{
  "num_hidden_layers": 15,
  "hidden_size": 160,
  "num_attention_heads": 5,
  "num_key_value_heads": 5,
  "head_dim": 32,
  "intermediate_size": 640,
  "vocab_size": 4096,
  "hidden_act": "quick_gelu",
  "norm": "layernorm",
  "norm_place": "pre",
  "norm_eps": 1e-05,
  "positions": "learned",
  "qk_norm": false,
  "attn_scale": 0.177,
  "bias": "all",
  "tie_word_embeddings": false,
  "parallel_block": false,
  "init": "normal",
  "init_std_qkv": 0.0395,
  "init_std_o": 0.00724,
  "init_std_up": 0.0395,
  "init_std_down": 0.00724,
  "optimizer": "ademamix",
  "learning_rate": 0.000676,
  "lr_mult_qkv": 0.4,
  "beta1": 0.9,
  "lr_head": 0.00418,
  "warmup_steps": 551,
  "schedule": "wsd",
  "decay_fraction": 0.267,
  "decay_shape": "linear",
  "final_lr_fraction": 0.0,
  "batch_tokens": 8192,
  "max_seq_len": 1024,
  "doc_mask": false,
  "train_tokens": 108400000,
  "max_steps": 13233,
  "dataset": "wikipedia_en"
}
MLP neurons of a small language model. Each row is named by its layer, matrix (down: output weights) and neuron, and shows model dimensions 0-159. Each number is 128 + 32 x the weight over its row's rms, rounded and kept within 0 to 255. Numbers have three digits each.
After each neuron's rows, "raises" lists the tokens whose logits its output raises most directly, leaving later layers aside.

L11.down483:137101113130072081105127169094186097119132143167159113115106117136142139100099142153099094095164136147124091092077151178143142116120103067137125116169103141135141206136134088120132126106133142090086127087105127162128136107201209116113129125117169120164132167169125188136106138110156081186048175118033130151160136213125142143107144157098131154186077103102111138135134071096150119127158060138126155091095110166170177138162081100129162149154070125133115151118092149071121092145173139
raises: "able", "ably", "ently", "ing", "ous"

L10.down18:165108125168107120102138039172067123109108133140171140116160122116077111112122159100074130088111118070083148154139167090113100130096055148151119135125119115139143160154134111159135092167178114157108108158134135098088159111123129070163171187127155117150144160109132128093126141105140119150112131161150111122114183155127089128106120160174059201092109205077180124173143057143125066164081167094145070139103120106122133135076119097118150149144138156187182143141142095121229127146150117
raises: "n", "ima", "im", "ces", "te"

L12.down92:119189121123087133133180148178161120135126148179126103185124127126125155154093135090123142088099099108092097131094128076149158176101070129129128113135184155198150160145131119143148125021210122145193018152167102103158126106116130090118106169107158145081089071121160095113199133144063138083114125114128139166129120123136152163102120172178118147115177180149133113081112101072150176138164152098108131106145103131097090141075123140122116126117131118148081118102094111134122100178090138
raises: "h", "ere", "un", "une", "u"

L12.down522:107093134070087185102118137132094121135117112118129120070145104090157156183116077144107102166085110119086105130126156172167099100135082193117135173125158164104155180115158089113129137114097188106171120174123087115111168120057139135167130139172164131125143181108128169145078155155129094155129149113112139091138112120138031142144146095128153096059082145121066171111166157127104115124083134124208152143090108173180173172084060143138147116151153107124130113168145128100065143117164183
raises: "ult", "iting", "ility", "its", "ble"

L6.down220:141121118071058143160117140158050079072144132121097129141114164172104137164151146131112158118162174167167151087173124096098125115111150138144146078129166146104138098142095148084141160097141127109105194115124114154138167137139132179141065157174079162071144049081147190106110058065115081104127078117120139061114104174143169127112113133181119129161145149075104123133115123191161177128153183135091117049126137129184154117137128127102134166124131128075146108126092188122113095122121111
raises: "isl", "Le", "There", "Con", "In"

L11.down52:123104181194114153128129192152094104112102103148135124146121172134182150093152113132159143057086077110160119170150219149181159149138125082134163125049084149115081118139124159102139143108160112133080144084086115099130155126161160099167113067125120126109166124092093068178118156201074083131129081183095154117147220097159126133119155073133135064095149143153119088085121122138148113127144117120120105168095129078173146142140103146072161133166128116131119073126145145111145122091142166
raises: " February", " January", " May", " June", " October"

L11.down326:122137146116185075135151124112179172090102174129137141153119112109152146187082134123101122112106098087077096052142138121084131140091060125104075151130101150159102113095154149146152108142107173167128139095077073130194137094137128148139152114108148176105132110177129206158098047145131152116115162118158135067168127172104053129087120117155094121109168050144173220178096153149149186101094146151101157084132139147144091102157123149161097144161099144158115145113088113168132122129128148
raises: "eds", "5", "4", "6", "velopment"

L10.down398:168142171107096152141115110126113125130153084084165128141147158112203141123061093083104124185098105107137130161145099097122121099097091132136111171135159149191101186100137165091079093102111153141152124168046176122115121071148119191108134108113090136097159150135142182155125172116115107161096192140160144159102103141129076194149131151050121068094118184112120131157185100093152125161101186080158141159109119164103089092149089105172105124130090159171112159074106163129179115113116128
raises: "elf", "el", "els", "les", "ela"

L11.down507:120152167129148187173104126122105123054083122175162145134154179099113160214139150125142140072158139178114088118063072134098138142145159109114150120104099135181050170189127118128093178110103168129122145178127163111135102091096043124135144149146154115102138137031110143151182131119124105101144186137120114126104105091173180106145123181138107135154156136126104111100094155223113070094106114150153140085137161139151130133085120109156063121118119139089137113111161129144124105116108066
raises: "ery", ";", "ory", "ar", "or"

L10.down529:085091188162134166102139077126102155141096086131192111123128150154169096138087138036165135149116103163134137162155175081109103137138104098099129144131086129137173122110171210138211099138102074123183083147149092146096165125140115125115149109116130179071122125072102108163102089134133123133102178129181073134128140128136076139112115118124131077155162163179149160134127153101142051120144149145153167139106156098116121103114067187170108113107105110121154117117108194143124053189084126
raises: "rom", "ient", "rap", "lement", "erson"